config.yaml
n_head: 7
n_kv_head: 1
d_mlp: 768
activation: "swiglu"
norm: "rmsnorm"
attn_scale: 0.177
parallel_block: false
init_std_o: 0.0
grad_clip: 2.0
batch_tokens: 16384
train_tokens: 134200000
steps: 8191
MLP neurons of a small language model. Each row is named by its layer, matrix (gate and up: input weights) and neuron, and shows model dimensions 64-191. Each number is 128 + 24 x the weight over its row's rms, rounded and kept within 0 to 255. Numbers have three digits each. A neuron's up and down rows have the sign that makes its largest values positive.
After each neuron's rows, "fires on" lists the tokens most often at its 100 highest values on Wikipedia text that the model never trained on. A number after a token or word is its count.

L5.gate479:170148100141129171124119097127206099161175134147106128120144119144123143171153092115107027121151171123121152152127129145109152125144147131110169110131116126146094121153131134081112162148140127149131147114129134148132151115163114105141164154169158102130112111125051092153134162136132115122109142155150117116111133138119073158114104141099133128158123134059092099123092123142137192098086
L5.up479:110126139123119144112160137156146139175188121091114089094148140126129134149126134054177117133132118120120097135141122133130112112129112132124164121124149105131140136132095123118128119082141173122119101126118131123106109121142088140094163163178115101141098080117108114144157148095137147142116108116163129104136102173105097131113089152127162147160142149093121137118069113112095114118186
fires on: " " 22, " (" 21, " C" 12, " F" 9, "C" 8, " v" 5

L5.gate685:162155151128152109092146129095106164116150166169137117133128128152157097114120165105104131192087112092111138151149105110101123165160134136150167152142120137134123164109150138131133177128135114120145127129117153105126085139127142104130124059133159093104134121164120129098120111148101132137126122111135107105143120127065096160070179159150160120142133115137133136121088145113108208105132
L5.up685:144109110150115147157152107119149115153154147169122103112147134105127134115144147169176128146136125106116163118132148086099135100101165125135103136102147104120142098129158134121120079093111168150099093161126119133113146144123142157154158149160144129122130172076138136123127085125152157162152127174124099155107108156203124145150110113126130117098129107137094117093121150138141102188140
fires on: " by" 79, "," 10, " the" 8

L5.gate324:124131092146116111162159098112160087144163170142140095124155136104138147113098148118157142151133175136130133132095158180132093114170166122113149149125085116134130139102113127071135138147115131159130151064139125085096149128140097111142093151111176095110138123106095109115115144108106127128093131133160138148141127128110129123164110116128095137142112148135049126087112120122158099132115
L5.up324:146103128172081138136111140134148140156113146139117082145128118119133186145120081118144137148132154117110152138138140134137119190105105157150168144147120176111133126160140114110129106127121117144088136084173102085108141137098092138152150130169148113129157129135096057118124124115110125111162117111141127089100141207102138162131101121099114124151119136144130137162101153152106089133147
fires on: " D" 41, " C" 15, " L" 12, "D" 11, " Or" 6, " film" 6

L3.gate500:105105113129121137127102144143147140095161131155098077160138121153126087125128114093114136116124123118150169185129131114099151135080149152088120164133102161106088157112098144106118159157098126134098146114123082144138080112090187097080124106131143101118125123105112100119180128141128149168103151151147125089161120094136142132110132123113122111104113096156143092144150137189167123081181
L3.up500:123154138125109100127142148135125114128149105132115045134128112143124174134154112111103152106140132109127166173126137114102170102113158113117093132109079157099110117111092140105113142099080128107129166178131119166106098106088169089117066128134102142126134160103159138079121086133148149156110134117134114144139129099097144126121158110103128117085146150140131107111151081127158143116151
fires on: " than" 18, "ound" 13, " around" 9, "17" 8, " mark" 6

L5.gate229:140131153126157148174117155153118184153096122093081088151110118144175156096105164141109122081151123144194164174120133133098111124145140157143149133118116163139113107106147154148128089095093124151128143119123102117129114194129112114142133099125139135101148134104126137098179135093119188139083131119091111131163089135156120148129138150114132107114104129132134148109172177127105145129174
L5.up229:166125133129153178153142178135129142109082135101105090152125155128153174115098151141126107099168111183117126126139137105093110129115088150147146104106125163130115128149147135169155098112079131146106141110098135124162101149146115138105158106106078104119177151129128180115160119103114149139141152114113099152143132107168150126132133122137074152129085129128097145092173159101122119147164
fires on: " f" 31, " w" 21, " W" 14, " c" 8, " Wh" 5, " " 5

L5.gate262:127084106144081108168158140146120124160158115163155133110123140120130106089077099127126133118130167135161128145115151147076134130139149123139105130134095126101071127073123129099118095122148139145076098103132104123152100119117112166115116108130117096131110093118114142137116126120140109166169170163116110157129066159133166106156115126089146132141141139120149126118131163093108134139090
L5.up262:146119160109149132138161110146151129146111110134126186111099111161152119145134072142170164120165137129127116191109106116099108137116153125104146139153103127121076070099088116132104137106169126121115083143120105152147125102118116150118107148159110139109118123112092154127104093097165114133158123113188140159152133133125106119128143129137172164165122115131146126112142148126088122137088
fires on: ":" 21, " app" 15, "af" 10, "app" 9, "qu" 7

L3.gate501:179130110142109157166080140122149103156138133141139125131101142148119107153104161105135137152125158126155142128125133118123118092138135164098155137153113125188113150127124103090150106145103127134126126095101106137131151142098180177139130134092149118127131123149130128153134135144136122156135157134137111117160156094149163126162147157118111179113087128141071124137084106133147133134093
L3.up501:126163097095173132178106137100126142125141114152142162137115132164115059137159110112165117140088121126099104109151136105093147085131137143139157134076145107130105160110096142141096143163128088126119096094098120133127105128148188155142148139127103119177087153118157100144132114114180154135128146131131121126148125116130118120148154155134092161116091140159103185109122135106119131152089
fires on: " of" 16, "uring" 15, "ile" 11, "." 10, " during" 6, " in" 5

L5.gate405:172114153109155143157140160158173152158102094133130071136098131119111110135094178115168157134133163105124134145063123138136083135144131129132165130077115138122162103153094189135132139135089146150125159114156108115105127090141152145127111131108157091205121131117139172140117160150086150121085145165113158123142148097161149103130115140154097140174141105120122103130122131122089127089131
L5.up405:127070146166120111133163097119101175127143137151103130138107118120113129083127158113147121137094102122134090115086161103086113162124102130142192111116170144127155128115135145140145129143175138157154132137100138158125110090072144137097080088114116121121102124161126124108125061163125171109140096126136139137112100154133155086142119111115138142095146118139105120106143161145113140123127
fires on: "," 45, " to" 17, " b" 12, "." 4

L5.gate550:155076093165111114126123185160153179142181145195098101121136127117179122126107136104162132138094144134100150171076141138115109155127128132116157140141143104122106091100123149129121109123123152159128135122150096121129109100120132149151112139120144124121154094141124126131120135091115148144127131160107147122165103092103100139154144159081132121169115127095110079132111113131120158118133
L5.up550:125103120171138154126139134138102146121173132138131131119107121170125086113088154119110145128105090151112171116161104155084125074112097100109153128148134122146140160114121175135132096128137163121162161130132161089054160151137168151138172172120158129136098121110158113129136150125125134136094190150134114103141095091144098116148167134129101080094142106146102151108084121158139107104077
fires on: ")." 14, ".\n" 10, ")\n" 10, "-" 9, "." 7, ")" 7

L3.gate310:144186160106088124072094093126098141098107149122155146150175117167126110137148120124152156172173154136165127150179125110124120132178105128142155110105110158122149166106153131138128122110150125123137117156117194157136100141162109106144157074147117134110125111179122102147130120111078133153110143094110118142135128112135157112140126115176119163105117111118135143125116114117105144123136
L3.up310:121138135106119155134129120129134121078111197132126135098113120165112116094127107167135134134105122080146141152133148147125129077144085142101131109083123129149154131131147158136110112141189142117157097128091135131111151158145095123122088064124129127144065139158102074136130113149147143116097199081117144138124137152152159096140124151127161103139151129140096129174128092156148122164133
fires on: "===\n\n" 27, " ===\n\n" 12, "\n\n" 11, "L" 10, "==\n\n" 9

L5.gate684:117144105143110130087124155129129161124155108144126127157162133144127129093095125137127106161145110125100196149097110101120175130144083129105149149121153121116128161110141112119093144102104136185129096132120113141069085168161096117174174097121142143135135096166153114171103130134145108154150122097122119146157141097115122171155097113140171118141136116097128120136114194136118143147140
L5.up684:121151120147150126138137110081123119154181113145106113110113081153105131083120122127183122156120160122113121116110123111127195094146182145113151160138100152128113096081121113070084122174135123150127156142120142110076094125153138094162178149137132144137120145110086080148142117125135129122152149156119107126166140135122126164125119113143145135146154116099116123112146165135145130117122
fires on: "er" 38, " by" 21, "C" 6, "+" 6, " II" 5

L3.gate589:158160156130116112124146149140129135139135136075112127132085138093147153149106151120113111152168125114135133130177140098137122141095103109122113156158160109092128154116144133130157129114112137119081125111119107129156117118135084113164106130141163148088133127123155099126118163123140140141189117110122146123156120164132130166089107187089137153162134149161142095165129170171132150108104
L3.up589:115160140112134123115167142120115092105129087104162149146132145124152158137095131110118136155143096122111111114146173111130121102108112106155094150114170104065134163159123128105133141120149143092111134147126124129142094071179108131143125165177125159091100142094165098127105128130129109090158109097123134136101117167140118109096121125103154137153141150204126115153121141118119161176108
fires on: "z" 9, "K" 9, " N" 9, " US" 8, "ife" 8, " Y" 8

L3.gate730:102141098163123122123141077118115141151124159122133109123143132123143093106129090124107104141101128167147149137141096094109120142158110154113122121121104150144121160143146144125104128135098108146136125100152106138163103113164146065153152115155154168120119115103114085157178141154141105128098164122146123101155065146103158198129090130113110165160108110125104148144132124115103123157128
L3.up730:102144063152108156117149065135110158150131105101095093123155149104154090104108087147110114117112113122158125132091115121082133117186125095091116144073084160157128144129115101101103139124090098151124141157167094145126114142147145104134136141119156132136111088120139093106137136134126134144078171137097147132162087104083150166145101140128129113128133085143126111129152148137131099169112
fires on: ")" 31, "D" 20, "T" 15, "-" 12

L5.gate678:102099145129125148121046098125123154144116147115107119159053088143115128119138123109146102099147134139123133080126137134115132122123088093093136106126089099083110055124141118115151138103144118133129110133130161157120094147135120140110122138104133152128154107126118095127182105147134137139142140153127127167142129135131080164153135132118131130125130154131155126098100131134141131123120
L5.up678:127098071141140126079109121118120113127155144168133130121105121116094110153103165100136206085120121100125141109168123138132147104109112157112163134092111142105148097110127174096147151118172093118157091114110147111129119123132152129164057107115160130141144121141132118101114122167158146102185111127091142111146145191152121152124136138141110141149118112120130103090080189154142172137124
fires on: "s" 16, "ors" 12, "es" 8, "als" 8, "els" 8, "ents" 7

L5.gate23:090073151115106134141143142105138114119130148111122135142124152118144132112126156118090136152151145130139098133115128112103070133115082116070114146122132112157114133135137140114136098126077147159123121115104114132106142131146121128094141096116106160105171114127099156152195153118156167140082106155121152098139120146136114099089121136106128122165122128151093134149104141180113098107173
L5.up23:092128086123163104129134123174158101139109149123112129110125152147108125120125142123150114162102125128109133145094117177121132113116122122146168140090137115102079120171068126112110111124149082132148099149126074127096096143119128149141068169182133108117088086116146070105099085135122117130162120154135127103087153112131145138125160127130123141133131112166100158152128117116099118129114
fires on: "," 83, " not" 8, " that" 4

L3.gate443:104127092135123151114141108164084115122135090092141100113156094121155104094140071141116135112136093152129143129113157139162165109131134102146125150097099122109171136120128147104093134124121138123128122121117162154108143120147166130105140149127161132161125123094103133146114098142131148117126175110139155162161135134101111111136136091124137134116168140141098119090156129116128088128128
L3.up443:121139117121108137166149164100145103104166121133131139142145118124132184122102088144153167133125094102171121133111163118154157085097127123145165082078127155149116141107107154108102128111113125107116114130127148142112160143078125129097161093119123153131117145103082144109075141119099098133105137157151147145125098101127115102121119108151131102108179118123141084107120127139122131107149
fires on: "." 14, "ation" 13, "an" 12, "andid" 10, "ations" 6, "#" 6

L5.gate687:138132158105130097067130122125102131107131133124120128112128099098125119115148153113107128103118105115145123141132130122091131106150106116079131144150155114120132129125095201180099116134169088134158115122125108143147135153186138123131153115140116155084125122158103129093093091088141128150127122122106114093138101146132109128080115160096108112104087120110133127140146133139125114169149
L5.up687:146114136143113098106105126126129129126114145157127128170123118145168153105117161142177086141142125149151129123061106136151116127135083139139095122172113073129137147116181138164112150123105094041142127126167112142117119095123102135132138088141106178113119184149136126103170132120096164161167140112122124062133126148095130141130137135126103176179166134138084139166128132164113123147139
fires on: "\n\n" 40, " |\n\n" 32, ")\n\n" 13, " \"" 8, ".\n\n" 5

L5.gate664:156074117128117134152104150140138138128106139169108117156146107102160138133101140126102114118152132153122110146080103130092166137125108126100155141134163103156162159142123166139087145145125046116160126118136090112122072121162152098137121124120139126106150128127124116116138138123118126133141109127127157112156085111089111151115141176134106076135108089094085161140138149141099136149111
L5.up664:152132095182135127116111136135112144129140155107150159118098137127081094088155118173126112141060063108142129121121109152170139128119067141132104123125121110131156141117147158141115134116153104147121143124137123110135135138126159129138115090162139143149115128142157054122099124092155168101165165092124114087170100131147137122095131144111118128154144104135145105128142096167136127146146
fires on: "\n\n" 31, ".\n" 21, "\n" 17, " \"" 14, ")\n" 10

L5.gate617:135088122140109087129118177138123117129118133131142122134132151150148095113093127101142098114145135136154111144072143118103099113135123137139167125150119118151146153108115085137100096164124125166134129192175111109118125103136130180121124141128145162173125131165137141099153161117095147150131114172127162116140135087089143111099104117154104104151135106092093144138156133174116143139156
L5.up617:129089127123126106152151128105143092126139106154166086098099086134128107117100145078136153131086131100146146135116125129123168156133136115080176146156126180120184155094132114080117119113105142144097128120148064108101126116113115136177141111095188120136122115155121104134115141132148146184151144146131131157176130098113156119122123166102174105148131179105132084089133108135101151137103
fires on: ":" 21, "'" 15, "." 8, " following" 6, " b" 5, " this" 5

L5.gate759:082142127151128172132126136111117138145179134095142131155120137094143167141148112110132138097155126083118088116137119120100139144161132148116138120077168112081124138099127150107138099156141144111132130124125161143120124181141097109081116148120135146141128152146109133134119094089120137187075163122111127135131142100116157193140126146145095127112086117139119110137183129129112129155101
L5.up759:100140134135104138163194106103124088145151103093133088143116179173154107093157146120097120144092178088096163107137139150148111087150128146115126098143147118149123129164143163118118113155117082103131115124120125134160128141098141138145112123140122150144087157121149108113117141172136144152120169100064107150153121156149134095120138094119156150121135118120172108147131154097112140175138
fires on: "," 29, " from" 26, "y" 8, "ince" 6, " since" 6

L5.gate496:130076133147104135127148123144094157093162148151122109158172166149125157131112127109138132197114104133128149154098132119142100201141097152128139118150129150124110124119135144115117136088117141125112076077099084122120113126115109115174099056161129110159166121117099112129135167134162143168145142135122138088120112120131129145111121175140149126109094089143129132095159175148131135155118
L5.up496:112103120166095151145143170145089117050142124176127110152186177105147155108131127122082136175110090129154136148094129137144095151122109117143143140131128143117113131132130141112126138127117132112092088111101115129103091128129118143135070081170134115159168149101093124118136148129145122177145125152132119099120095134124127127132130120147149115100122105144129134127143137137129139204164
fires on: " D" 64, " d" 8, "," 5

L3.gate464:089116104160120161120121140119099151074163128119099083103171158122136126107135171133105129156149108156129101113140107077142096137177129103140143100078115144111100147113179158112128103126115122133105118073120157172186113160144141139125154085132181128131141123126139122103157119112114108107084092119108122120146094159166142113084135129128137170113119129109121096141116156114138106150132
L3.up464:113117115139149124141134158088098133088134127114090091101139125093141124090136147116141096135143110118110139159170113144155121100143152130146118065122110141094154080154153177120126114112158120103155084082136155132180138141141131134146135118135171142133142111097128076093112099096153115142082111105099118133131122135144134127117128111128126197149128130114128152153102134123109117156153
fires on: "==\n\n" 20, "\n" 15, " ==\n\n" 10, "|" 9, "==\n" 9, ")\n" 6

L5.gate10:098159160170130143112161131095158080133174142152141093151097172115118133119106149095078181157116103109130145107132109106146127150163096114113167131114136121116118145119097143112154095117140113097128098129142112139116120109063130119150107119128161137136138134146145107146109146159079145132117097100131125106129123196090145128109155176154144128136190137099150090093143156145112159118129
L5.up10:143160163147173135160110072102117102116142128150120107174128093089143168126094139123128181056114118087166128158142114104119120151148154155136141118093125137149142118140092178112085110115166110092119121134137113128173110154116121116128166149138146131130144168117086137092110093143102108109101115128148128095143123129120106136130123115167145106095090101049127087109121132120117141145100
fires on: " the" 21, " \"" 16, " United" 13, "ed" 7, "ive" 5

L3.gate752:136128152145084178102097142122146121116160134118134112138146160091159147134085130095120142126146132146139115099152106088126118114138105105095126140132121131085147169145115120132145104122120154183141129097127124120162148124131113158167143173135149160123145120163132106128122140139096084092107073090183175144106127158166166120171117154112118113126128129110087101153110132132103142113144
L3.up752:082091131137081170113154171084109132095153107118117108117152173128168171141139131079120159167133124120121111138119115123112098155143112109114144142131125092130140094167112140111126119141107132128100145096108115101103135129117134162166128212142118135139151164134119112148145148127110106148099098111142124154102106129133169090136149123077126155105133146100135111129113158115072131150130
fires on: "ian" 14, "ish" 11, "ond" 11, "al" 10, "ir" 7, "im" 6

L5.gate351:155077120157121136142118153132140154090143160129102102126129108124162122132120165138115118142075128096124123134158076130122165147159157129151139098122102134124086154112113162110107108126115115106122103086137115146074120133113179118182121117125163105131163095113080110121077136140140150145109119132120151083131124111105118134179150134159184120142084132132102107089091128128163144137124
L5.up351:154105121144138169126123177112112156088133137115097107108134133139149102147130150152149130127117108110105116144140093143152150111137150096168132113093083124119093142121112159097080115153136105100105121127144138129111124141121177124179138095132154100139142094110086115111094125109170141118121117133123139106148101085113111139173175137153158085099126117112117123121102104098165140187138
fires on: "\n" 65, ".\n" 30, ")\n" 4

L5.gate613:122113150110127138117100061158083181095082105132147122130171142132094085160121129152095082144133143147141117120129081114121118121111120133118156112121113128092154141081174131138149141117126126103169114122091154162137113124129143112103139087122125126155137098131091146119158121119159129117126141106117108154137125156148131108123127139136148129145104149173166117103117149155129132136158
L5.up613:152120131096146177123111078150122140098106131105159114104141125150068105129103119168131089135121136128120111151143089104109140110123118133144183109089107115057170131099134137127122146150153137071167106113114145124130117100135131109120120107104114109141113129126123147148135143094158115121156123116085116201156130135107110095135114127163123123134140110160141134121088135136140109153133
fires on: "\n" 68, "L" 7, "als" 4

L3.gate349:134134117140092141116078112125132133101161153097117088134128085127129111156114116101112138125135131141163081140172133098129126185190102116101143100163071127145097091124148108167134136074095132125159144098124191176132104121147124108133135072134141136102155135105127145150155123122131134134109129127168126104107114139157115115124122159111098145120099111116111155146113110146190111166134
L3.up349:133149124151135128155110144115146081119126110144147078110148079150113138144130124136139149145123150119116090088134161124151138154168172126154120127135093159126077113104119103147132150053137170063166133116121176140135113081109100133104094105147109132113184108122153200118122105162133133122120125127156103129107126105128112151106136128113100148144119147121101141166102085110118118137148
fires on: " of" 46, "," 8, "les" 8, "-" 7, "on" 6, "ill" 5

L5.gate143:177091134177107100129101142152146102115122123161089103124169113115135162161126173163123129122139165072137142132107117103103130171108176134137153152131123141110129131102113128132133115131069114123123144099128096135132156155143134154105088126193154085116145130141113121122183144177117136132145113171124135122128155137166103171144132131104119111166121128109091123184121141146134184121130
L5.up143:137094120125154134074143130110163110112138126152158141146071085130134134119127141119109121149113146113143122148142137140158130163125140148143152141119144131132145124129131076144131142154164125110109129127119131099135099108169166127134110067119130109095135059126099106122161157089133137158088132157182168092140177106064113159122144095177135130121102098094130111129126120146167157136134
fires on: ":" 64, "-" 4, " p" 4

L5.gate398:135129176131076141098071137121048163088114162083112141122125141115094147097094124150104078138129136137093126149114098139147157121136118107112117122120113089197137127139175147137102139171161139149136102118167138134159166128142105122120093084122079160151128117091173140143122164147116150143162092098159117140145131139147135146148082142120100161147106131126176182149106132138110125147122
L5.up398:144114184104094136170128131157111200098093113116089136123111130139127118170098154158129104107088117158065118121135091094136161145137110108152147071098124136142116127133180168110107107109161161130151140138134100130103101134103157143129155137135112144143133125136139172124086163106189116120118115155131111152185142110191126127114137130163109147128135119141158144119138136149124125105110
fires on: "\n" 45, " was" 5, " sign" 4, "0" 4, "1" 4, " join" 4

L5.gate752:145150116148134122132147139124076166102143130111132103125147123105149154128119101113107138106184091107125115136137139115103109146081145122147139158150163127126126153130124153105127095180093123125148107087146120137117141156111135154085113133157188141105153155134112159127121128180119126143135121095155142073084100155144104162157141126099130152061068152131126120141172169171113139154170
L5.up752:129135081150150145176135165140111149092137122124145126123148117123115110104125145109122128103190148120112084112127108118118137141145122134146143135112112112143144151135154145121143110166101136141159119098144097099137141126120179140095099095116097147125145135117159172120120131089126125110148127136152106126104107123123118102135166039162125150132110161144129127120115091084149120125170
fires on: " " 34, "h" 7, " f" 7, "'" 7

L3.gate118:076136128092052153092120149148087124135139125146154110125146119113134152116149118151110143124141079094124117165142132126116125141101167141108090116098164147119183098109135133136146088123132113159140130124111160131098114137121099127128085125170101140104137128137072104117140124072139110164116110135133111150093130139119147106105218112113136124120089132085132106172128142126127162142115
L3.up118:074086128134155138175127132125169128130168129150132099096132096140159148089089130087121134116100117125097142105131132140125146091142098157105153167111135125108099127112115111122077144129118119128102117128154102145137077147131164102095127121115142139111142135122147081104077140147130171135149151164135135153137099127142167149122127115127130115112113174175128063073144143153150148090158
fires on: "y" 47, "," 7, " y" 7, " with" 6

L3.gate378:165156121133160137092140110133104131072112138147126129110152142129136094149116169153105136148102151147142173128117105088130122136173085113151119143122105142129144074086149110123115188103129102130147123149118137137151145134165150151202170081164140152106132117109147141123150126155134129106129086114097129128126149143137167157115103151081122161114154119155107140146115129124139136127125
L3.up378:132140116102169163121113154157156149099123132159114117125122103102121102090113130135172149132108168173139103162110114108114162123169163131139110121146106110116176120115136116099114085134141114116122109099162096094115106117160135151148079124174110182094133159113131070140156120132159124124130132130105106117093129145168121161146091150088097123107125104126091133118114171140121130125154
fires on: "ial" 40, "ical" 19, " ==\n\n" 10, "==\n\n" 9, "lected" 4

L5.gate518:131108150139140138106117165139151139134089136109103094140102147164143144113097100171136095136112122163162116160100109111138125150115106159140137111139138122154143107106164125116131115100119099177099150137152085110126119145084139083130137086140149188091136137120144127095148132152105131086123110098077148133146130161105127150142085111117163121121134112143143070119132145165150146100186
L5.up518:112162112122152079162097123145113136116145103157140126124100179181166122084126113115116135103151087071142128145127138142118130109082130130097118142154154126132113151102151134141055138101120132107146104146149094130167119136140132139145127133158132130125157148148152067105108112182135138144126098126100145177128081103124119177173119164184128075129137100117098112160134126138158140123089
fires on: ")" 29, "T" 12, "O" 9, "H" 7, " T" 5, "B" 5

L3.gate575:149102088156131096140112127145165134139102174159132094096092147114141165126082129144144117099135124099111155186116125117097120135105169128095136125162116111175141118158130117104132132145157140160138126144158087107112196165114110134125113156110127118091136140119140131143119178118161167141098136187136103117119130148104099125130091161091195108145123157109144101118115118156151164103112
L3.up575:123149098142160103112109117139136134092158165112148154140131120128085130089096117138106155127161077130114138149150118137093109114106184136105175147093127104113089132109140110105113127170162123140124110105137135142096117131176128105097117077157163141068183132097109132166136147111165142181121155134094088142162132154121156168159095137136123125103126139109129140144122142121137123135107
fires on: ")\n" 18, ":" 11, "er" 11, " his" 10, "-" 7

L5.gate268:097152121126121154124103142159162103119087123192122115128139107136147139129098161108137139131172181143105137185111128138124097119131162143124195111147105109129160119109175113105129157144134108125123135139126167146126147115107119099126098164116108139120158158133110148106163125174167120162158083147102121125111130113109140135149122107100084096146130111111093107172070129126105198087112
L5.up268:092124116129125165171142109129114155124121151099112104128139082126099105129106147100145141098116177142148106147116111108145107097120131091136133124174114093114145124138129151180184125125150172082133096088130154107119152084120100115111147162079109068144145101129155157152159114143130172146142111149089110121111145156115137106132186120121117139158145130165116147115091110138125142105121
fires on: " (" 32, " |" 24, ";" 10, " " 9, " and" 6

L3.gate750:132081176128134176097096149132149119078145149109115123122162107133175134187112123118093141139127152136125170136157115133077135127155150110110157102150165113169114149115166118129134145133148126119129165131083171140113145138134090083138118170085161155114148118141116152167134156133137140121102111112113121121146144121153130123136183119143142128092114138127136144129102163146136156089199
L3.up750:141093164117167180098112118116175121118119164123142124110168091136145152171103109124147161151096150132118182148111132167136174132137135121141174111167157135151093157125134123118137155124147150119133166133070153156117137151114089121137104147083152132141108129130135160152102130123138101107090125103123136164121147115133127134118153112168140108078118112166138150107117094149143174063186
fires on: "\n" 40, " |\n" 32, ")\n" 21, ".\n" 7

L3.gate740:113114164131081190157083147121142145123134105114128130127129133112135106119133159123090085145147149119132111123138126091113138115118103152139127103095124110155108105139119117144177115126129151122157125132127152124156121126136121159109138147141097122114162135142090141140168155158146117118130085094080124115141102157166142128111168130124110106143092141095107097166099182130167091106144
L3.up740:135109122133102124130128139127130168159109129142145141076143131088105112142138097142118116135167115100096122153121124147133121113125187179129131100097120145176095125082114125131114153128154139162177080131113117155141116100098118158113121157160098142090073093124049118182140104134169104162129125132127102132104106197102133117149128123139112093167091118085118097151090114117115110131165
fires on: "0" 38, "," 23, "." 12, " by" 7, "1" 5, " as" 5

L3.gate132:153100130099157093115144134152167152144118188165146100112134139133146135179081152120130114098120125129131115171125131113119191130149148158139157093157162147133133120080150158112138115129156062134124147131142126175120147125163119145174146083136155110172138109115165144159162078134149166119115105120112140134154077136137126130126148121080162144134132110155106136120169105124096161135108
L3.up132:159122142143117141135139097149169103102137161160130110123129137092158127148112146151120144116093105113157140128103091112133146128120110168177121145093147142071152121118135132137122132106147122102140107153108145107131128121175146133119132128119116151172141147118174075096155110147101125102156165104132129109135140163124094151097153114120145157131143121131088072084138127086136171085087
fires on: " by" 48, ".\n" 22, "\n" 12, " " 12

L3.gate38:125127165109129143080064131149130114129141106111136141154108148118183118133130133112082102129102136142186149172106139128101133100155153131131131101131120123178125140130122138119154132102112149106142174113117136175111103126133076118119120113119130141155168106116105120111111157141158138130085108096095167150119133115132138142151122158132157092129103117109158182100086135182119126129140
L3.up38:140119160101114136107106167143135109148157090114153130107076157114141139097111140135085103164113091143131127168098169100130135068137167100136146134119133131144132154161126146098133103162128128098137129147137142135083096117089114151112098111172144109150154131098115115113085130095150134111106093088099185127128101145110136122137116141105161100112116140121133205129065125135098112100140
fires on: "-" 41, "\n" 30, ")\n" 15, " career" 10

L3.gate347:109156131127136164129104107120091125133110130125151082137119085095104076119102171121115131112108146122151124109160142090170149169135087143159120155142094132131174159093161121111166126104135155090141133158147130125118102113119160086185089144140105105117149106117116133127168102141103167167131107122132142123128130140157115113144136133122125177161149127115089144128154109121155097099112
L3.up347:155141098128120142107115137146107142170110143110124096111124078150110110139141127140124123092087138144129113124156134123142153174147063123138110123161109146159159137072153102146166161097121150126167112159117117169122111103161138143159129099149102155127166114148142140162068090092134111126129138103143132161132137133104121160123116157106153100159145128103162127088145132141114099083131
fires on: "-" 59, " and" 13, "," 13, " &" 6

L3.gate690:115097129114123109223161106124138134153115140110152100093102137140127116117142193155114104130151174127133126122129125088120144129137084124078075148169104101150121158108145110104120086129136149167133112098140100132108140100120125139132154129114127149103133105102133131165143138138154131122112135153113159119065138161141132123140091152087153128218120088131148137121123126136126109123168
L3.up690:128165194110111096136134100175142105185135175142152110122118158114126109133150137107122110092138144115120151115132130104172131148142095103143115145163111116090161163131147111135127146091154144137139105165112134111154127102187129122168145155100099154120110061125160161106119129167135128112138134129097151120105124118154124136125110116147133155156148131086127112109115103110157099094098
fires on: "," 12, "ri" 12, "ral" 10, " known" 8, "s" 8, "al" 7

L5.gate280:147130138112137156088117133119154124146089107164116103151159145139187121162119149135138095101156115098091149166110136142126096106110165108154171094107125101123118126082149157121117122132150121100177165118107177162144159113162132098131108116149125171150171116142115118148136110135104137157106100126159129137119145087111112122112159108124141138120149124096102121160147119137124133074126
L5.up280:178143107102128123144133141137142154200160133114137153147127120190116192121129157121140143138102131143106147132121117143157157123110121135154163094148104148144091102122106137109145122142130149119129148115101130166173087131141158155144114151164144148155129147171137104143058112112138129147121121067158146161137125135078130136113195139155162148129121132124165128118171109146126172107141
fires on: "\n" 33, " the" 30, ")\n" 10, " " 7, "8" 6

L3.gate334:138105118139134170075107108135146131109122176145126116149174127154147131171118142109115120132114152141133180177147083142120127155126145125134163091147125131132107119115161108110149137135149124123119162119100158120093165157128077140150121168123152151138128094131137145147130164179146152138130117096128070095107129148139123146119142138123157154110116109143163136108110136131125188107130
L3.up334:100084122086153135069123106112138125126139146149144109138119099137145142151100152118114131128126168133159161145103127153126146099129141089109132122116122101080138123140113159049091142128194129057144146127095124109102158134131105136169162146158180115134109116120116162137103155120144146081136105080126135156128141138149116130127132111149173140104158118157131154118112135134128141130092
fires on: ")\n" 46, "\n" 35, " |\n" 10, "|" 5

L5.gate339:160107113128147201147151152109146144081114111119048105134182128106157130157136137136147135150131117115106088122143120125128106130195104122157153128110070096096122110137156126127127098113081148177095115094117145129134122122115137110186132096111142124110126157191120135116082167111149107146136123140109108152141127139133132086152136136154138153152139142094129127133128152099127106149151
L5.up339:096109124146146129141111117119139080146195172147137097123092136124123088082077152136094138152128139130114143127137134126099147125159167158123113134133108142149077142109100130125074140153161109096138135091108152138128141100153166102129091088138147118157160105095105098119109092102096160113132125102124192106161068140098127147102128101158094098115095153145096157117111092131149139164154
fires on: "\n" 45, ".\n" 19, "." 8, ")\n" 6, "|" 6

L3.gate560:151134138113134132085090122119117120130119151203109146108159109146189167097129116146104117131095109088130152150153138141124150128097180146127150124156115103161114122110118122118121163146125093116151102136124156155113160158119115140104120150114096129064148107141082154122113112138100119164108143114133122099121140154101145147154111139095138129088125146135111158129129127158166126116127
L3.up560:094128140133160108141111139140176079083165164114124126105146108101137078155069145129127111135093141127128117148118111100101126145146123124141142141140105143123109100107151130098108100125165120144147119132157152109166087106132129114124080137127171153099179116108138053122154140104110110105142086125159124122120126074094119109147109109141103115110140134144116135112131089089121141147160
fires on: " (" 50, "-" 23, ":" 12, " It" 4